config.toml
head_dim = 64
d_mlp = 1280
vocab_size = 8192
activation = "gelu"
norm = "layernorm"
attn_scale = 0.125
init_std_up = 0.0217
init_std_down = 0.0
lr_mult_o = 0.707
beta1 = 0.9
warmup_steps = 200
schedule = "wsd"
batch_tokens = [32768, 65536]
train_tokens = 688100000
MLP neurons of a small language model. Each row is named by its layer, matrix (down: output weights) and neuron, and shows model dimensions 256-319. Each number is 50 + 12 x the weight over its row's rms, rounded and kept within 0 to 99.
After each neuron's rows, "fires before" lists the tokens most often just after its 100 highest values on Wikipedia text that the model never trained on.

L5.down579:55 41 48 55 36 30 51 55 55 51 59 63 38 44 62 33 23 69 41 38 34 25 64 45 46 44 54 46 44 52 53 64 72 53 50 63 26 63 60 57 55 51 80 75 56 49 37 29 55 41 55 44 47 34 41 36 50 54 35 50 52 40 43 33
fires before: "s ", "\n", ": "

L9.down281:36 46 51 55 45 45 50 22 50 47 65 70 43 38 41 54 59 46 60 54 47 65 81 56 46 51 71 58 74 41 46 48 37 48 48 52 53 53 40 53 50 48 22 39 56 28 53 60 55 58 56 57 47 51 68 63 66 58 34 54 07 66 66 40
fires before: "\n", "(", "- ", "| ", "=", "was "

L7.down930:39 31 54 60 57 60 65 41 53 29 45 35 50 45 60 57 36 72 55 47 57 24 64 59 38 63 46 74 61 29 38 63 63 79 54 45 62 63 58 53 36 57 33 46 49 61 53 42 66 57 52 46 64 53 22 56 49 54 52 44 52 61 50 53
fires before: ": ", "s"

L9.down154:48 37 37 52 64 61 72 55 44 47 46 56 65 39 41 52 52 42 37 53 47 70 37 79 31 51 45 44 28 53 18 66 28 46 56 59 57 33 36 36 45 49 45 45 68 51 58 67 50 59 63 40 52 49 66 51 28 39 78 45 37 49 49 52
fires before: "\n\n", "to ", "of ", "in "

L7.down512:18 53 65 51 43 46 72 66 49 53 72 55 47 44 52 41 57 39 63 39 53 36 66 36 47 40 49 54 70 46 56 49 40 37 63 47 46 55 56 44 55 57 60 63 49 50 36 47 56 37 40 41 69 43 53 58 38 62 36 53 42 75 51 59
fires before: "| ", "- ", "-"

L10.down486:66 64 78 56 29 49 42 50 74 31 53 11 29 30 28 41 47 38 60 64 42 53 40 52 39 49 38 42 43 71 44 58 53 58 68 48 62 48 34 59 44 56 73 56 61 63 25 62 36 54 51 42 35 67 40 63 45 41 59 40 47 43 61 36
fires before: "- ", "to ", "0 ", "in ", "for "

L8.down151:54 45 51 39 26 45 45 56 55 50 79 53 62 61 27 27 43 44 45 56 35 50 54 37 36 48 76 51 39 35 49 55 40 35 46 36 43 45 66 67 50 29 58 53 63 60 32 32 59 48 21 47 29 50 49 38 49 44 49 62 35 47 35 36
fires before: "s ", "\n", "\n\n", "t ", "-", ", "

L10.down289:51 60 67 19 43 43 44 47 48 78 54 44 50 71 55 57 51 38 56 43 61 46 77 44 34 58 42 53 57 40 55 41 45 54 59 75 55 30 54 52 34 37 41 68 58 53 71 41 57 50 46 38 23 68 37 58 64 52 49 42 47 54 47 36
fires before: ", ", "201", "202", "200", "196", "199"

L7.down1209:54 44 48 25 37 62 51 58 32 58 56 68 50 34 35 59 47 46 35 45 34 47 50 46 50 37 40 58 44 57 51 57 51 68 47 44 44 39 45 51 58 52 60 46 61 55 47 41 61 41 34 48 52 56 52 57 36 49 99 49 47 34 40 61
fires before: "| ", "The ", "It "

L9.down947:74 53 43 42 51 55 49 48 43 54 32 67 55 38 42 46 35 48 50 48 45 41 43 57 29 43 70 56 68 53 38 27 54 55 60 29 38 61 34 61 71 57 46 42 58 31 49 58 52 54 66 51 54 59 51 53 54 66 32 40 34 58 51 54
fires before: "\n", "- ", "|", "\n\n"

L9.down981:47 45 51 40 43 48 48 69 53 56 57 56 36 39 64 45 58 49 45 68 59 44 50 55 41 50 54 45 57 43 44 26 57 48 40 14 31 48 49 37 64 61 66 59 59 59 54 47 49 65 34 41 52 61 36 32 66 42 47 60 50 56 33 43
fires before: ", ", "'", ".", ". "

L5.down260:46 23 63 56 41 75 20 34 71 24 48 69 28 56 50 62 56 51 37 58 33 42 48 21 69 67 66 69 68 56 39 63 57 66 61 47 40 60 32 43 50 46 62 53 62 72 33 46 56 43 48 65 50 50 34 44 48 46 74 41 19 54 52 41
fires before: ", ", ". ", "; ", ".", "==", ": "

L8.down32:70 37 59 51 43 52 35 57 36 36 52 37 36 25 49 44 67 57 59 47 23 46 69 52 34 55 37 57 65 36 74 34 42 59 59 45 81 53 57 33 62 63 43 70 53 50 50 40 43 60 47 40 63 45 53 57 35 47 61 45 31 60 57 21
fires before: "|", "| "

L7.down676:64 49 35 65 51 72 67 53 70 53 53 57 62 32 35 41 35 51 51 65 45 80 34 54 52 52 43 53 61 40 60 87 53 43 32 37 28 41 47 32 52 38 54 43 73 51 61 45 51 37 38 45 38 43 32 29 56 47 51 65 58 58 51 25
fires before: "0 ", "2 ", "1 ", "4 ", "3 "

L7.down830:50 43 54 36 53 47 55 51 48 40 55 63 50 61 51 56 40 39 48 58 48 53 39 65 77 59 62 46 61 53 50 38 46 60 54 35 45 41 22 52 45 55 46 82 52 55 47 38 37 61 52 58 46 25 41 33 43 55 35 35 49 69 67 54
fires before: "', ", "'", ".", ","

L7.down1241:43 45 64 47 43 62 40 56 38 35 35 73 73 38 45 70 56 40 52 63 50 48 72 57 57 48 31 55 47 26 53 54 29 43 60 57 55 44 33 52 44 54 46 66 68 33 44 43 46 61 66 49 52 47 33 49 50 46 58 68 48 54 69 64
fires before: "to ", "by ", "in ", "from ", "of ", "with "

L2.down647:48 53 68 51 50 57 31 72 37 50 67 46 58 53 41 67 32 58 41 52 65 47 41 51 54 56 62 57 45 46 48 60 57 75 58 45 57 52 52 59 48 38 48 49 63 58 59 35 42 57 35 46 43 56 63 52 25 35 35 37 63 43 40 41
fires before: ", ", ".", ". ", "\n"

L2.down319:57 63 38 65 51 50 64 43 76 60 38 38 58 40 68 64 53 63 52 52 67 52 62 48 34 44 56 48 61 65 42 68 74 44 53 43 56 40 37 27 59 69 49 71 45 43 64 40 64 54 52 46 54 57 42 51 66 44 35 07 19 36 65 51
fires before: "\n\n", "\n"

L8.down330:59 34 63 56 51 55 68 48 38 61 70 61 51 27 50 57 37 66 50 46 67 30 41 48 67 44 45 31 48 52 35 39 54 44 56 59 40 63 50 51 55 36 44 44 68 66 66 65 39 50 38 41 42 61 46 44 47 66 48 56 43 48 56 63
fires before: "\n", "\n\n"

L9.down834:49 51 50 46 42 47 54 61 57 46 68 55 54 53 50 57 58 50 42 67 75 30 60 53 25 77 41 55 59 33 33 40 50 39 41 38 62 37 33 55 37 62 58 57 44 45 67 53 60 72 43 47 47 53 49 54 39 45 44 43 32 41 56 50
fires before: "==", ", ", "–", ": ", ") "

L2.down865:60 08 49 21 52 71 35 62 50 32 38 60 51 45 72 48 56 28 55 52 34 63 49 60 54 52 39 57 69 17 66 39 57 40 62 68 60 59 65 30 39 32 40 40 32 36 45 26 29 53 23 49 52 32 50 50 47 42 44 30 39 36 53 53
fires before: "==", ", ", ". ", ".", ": ", "ground"

L2.down1190:36 27 34 58 48 44 74 41 49 39 48 47 56 71 69 52 34 56 55 45 61 44 39 39 25 54 40 62 55 63 30 45 48 60 68 54 56 61 26 58 34 51 48 37 53 48 42 66 54 43 69 66 42 49 39 44 49 35 39 43 43 39 66 52
fires before: ", ", ". ", "ch", "yl", "-"

L10.down69:58 59 52 55 56 40 39 66 36 53 44 41 60 29 44 48 40 56 45 79 53 49 20 49 38 59 61 63 34 60 59 38 45 61 29 59 41 70 62 45 49 58 39 44 51 39 72 62 54 44 47 57 30 48 42 53 45 54 36 57 45 53 32 32
fires before: "\n", "| ", ", "

L5.down427:59 53 52 57 48 75 67 54 75 52 46 49 51 53 63 36 52 58 29 41 50 67 60 49 62 61 43 71 63 52 42 51 56 53 49 39 50 45 43 58 50 53 43 55 49 65 37 30 28 55 50 38 33 53 42 58 35 59 85 28 47 43 38 58
fires before: "| ", "- "

L8.down22:66 50 79 33 44 60 48 52 55 54 55 68 58 57 56 50 69 50 21 51 45 54 54 47 69 68 26 38 38 44 21 56 57 50 47 75 54 70 36 45 60 43 49 67 71 35 41 62 42 43 48 32 30 41 40 34 55 72 34 56 35 55 40 45
fires before: "201", ", ", "202", "200", "198"

L5.down801:49 35 67 44 61 57 51 65 61 45 29 63 56 48 79 70 50 49 43 43 42 30 64 47 51 45 30 58 37 25 23 46 52 52 63 52 58 64 35 41 37 34 76 50 55 33 62 43 56 39 53 61 50 68 41 51 53 45 59 54 61 20 61 33
fires before: ". ", ", ", ": ", ".", "s", "-"

L8.down1143:39 63 45 36 27 44 65 30 56 65 59 18 63 51 39 54 47 63 70 32 40 56 77 42 36 57 52 52 40 56 65 49 55 44 63 61 63 56 50 78 72 43 57 38 38 57 59 63 58 56 55 70 37 59 46 54 30 39 63 35 45 32 57 64
fires before: "to ", "0 ", "|"

L8.down604:26 40 34 50 43 42 57 43 48 69 42 63 35 44 68 51 39 47 63 55 55 60 50 55 48 56 45 54 39 45 71 47 32 81 46 53 50 70 37 50 47 40 58 32 46 44 69 27 61 42 51 43 55 63 35 40 41 74 56 37 60 58 47 65
fires before: ", ", ". ", ".", ": ", "aft "

L7.down288:50 51 66 36 63 55 58 57 29 25 41 67 61 39 51 61 62 63 66 29 52 44 51 18 28 62 31 52 70 45 48 26 55 36 20 45 53 51 39 72 50 44 54 46 52 42 65 34 27 30 36 52 34 54 77 26 28 36 40 51 45 38 68 46
fires before: ", ", "; ", "% ", "==", "He ", ". "

L9.down951:64 65 37 49 56 43 66 76 44 39 47 57 68 48 18 74 71 32 55 61 68 29 35 38 55 46 58 43 48 56 55 74 45 71 68 29 42 31 66 52 75 74 73 49 48 44 70 35 65 63 32 49 55 67 74 42 57 46 48 65 44 46 39 31
fires before: ", ", ". ", ".", "\n", "'"

L9.down773:67 42 52 69 46 43 33 70 39 75 57 62 38 34 42 60 38 50 54 55 40 49 41 48 78 49 50 70 72 63 42 58 60 27 48 30 35 65 50 45 48 57 46 40 47 55 50 42 59 48 62 29 44 36 39 39 36 54 42 64 38 51 50 34
fires before: "\n\n", "\n"

L2.down1221:59 31 42 32 51 59 28 41 49 51 42 62 48 64 36 43 42 48 18 63 70 56 40 34 42 60 61 71 55 54 53 62 59 54 53 57 54 54 30 48 54 57 62 24 74 45 55 39 50 52 53 52 57 30 59 51 40 68 91 44 45 42 41 33
fires before: "| ", ": ", "- "

L2.down1121:27 43 43 33 60 35 58 49 53 39 59 64 18 31 61 48 48 47 57 59 65 43 49 16 44 57 52 58 38 73 58 55 42 50 52 44 45 50 23 44 47 48 39 28 53 41 53 45 29 40 41 23 50 70 59 65 49 46 57 40 62 44 54 45
fires before: ", ", ". ", ".", "s "

L10.down795:60 46 59 34 48 60 59 69 33 54 41 46 46 68 68 56 44 46 51 36 59 45 74 49 44 46 53 50 70 43 21 26 55 52 87 48 78 45 53 41 34 46 67 50 65 56 56 56 37 54 48 59 38 27 47 48 49 51 63 37 32 48 59 53
fires before: "| ", "|", "to ", "of "

L7.down797:53 72 45 43 51 33 48 54 60 48 51 60 58 33 46 47 53 38 47 72 71 64 51 34 52 70 39 39 39 55 50 50 48 54 57 47 44 56 61 19 41 16 40 57 51 49 66 56 74 30 57 42 62 31 43 35 50 59 35 49 57 56 46 56
fires before: "| ", "the ", "2 ", "1 ", "0 ", "3 "

L5.down198:57 50 48 43 40 22 75 51 71 70 47 37 48 51 55 52 42 56 58 65 57 50 43 44 34 40 60 61 41 42 54 53 55 56 54 56 67 58 56 50 48 43 46 55 41 48 60 72 42 43 49 56 52 49 54 30 33 37 48 38 65 67 51 54
fires before: ", ", ". ", ".", "| ", ": "

L2.down799:53 41 30 54 48 35 56 38 47 47 56 38 42 52 78 51 37 48 45 29 51 53 34 40 69 46 37 62 33 44 58 51 56 68 63 52 56 68 30 44 71 71 56 51 42 53 46 62 70 48 54 68 51 31 51 47 35 63 46 50 47 48 45 34
fires before: "==", ", ", ". ", "."

L10.down658:79 40 40 69 50 57 66 36 40 44 58 20 42 48 42 57 60 61 43 47 42 66 42 54 62 43 42 56 40 64 38 05 56 39 62 49 43 36 59 55 62 71 67 62 35 51 61 58 41 43 44 70 43 42 37 41 39 63 44 52 35 41 57 60
fires before: ", ", ". ", "."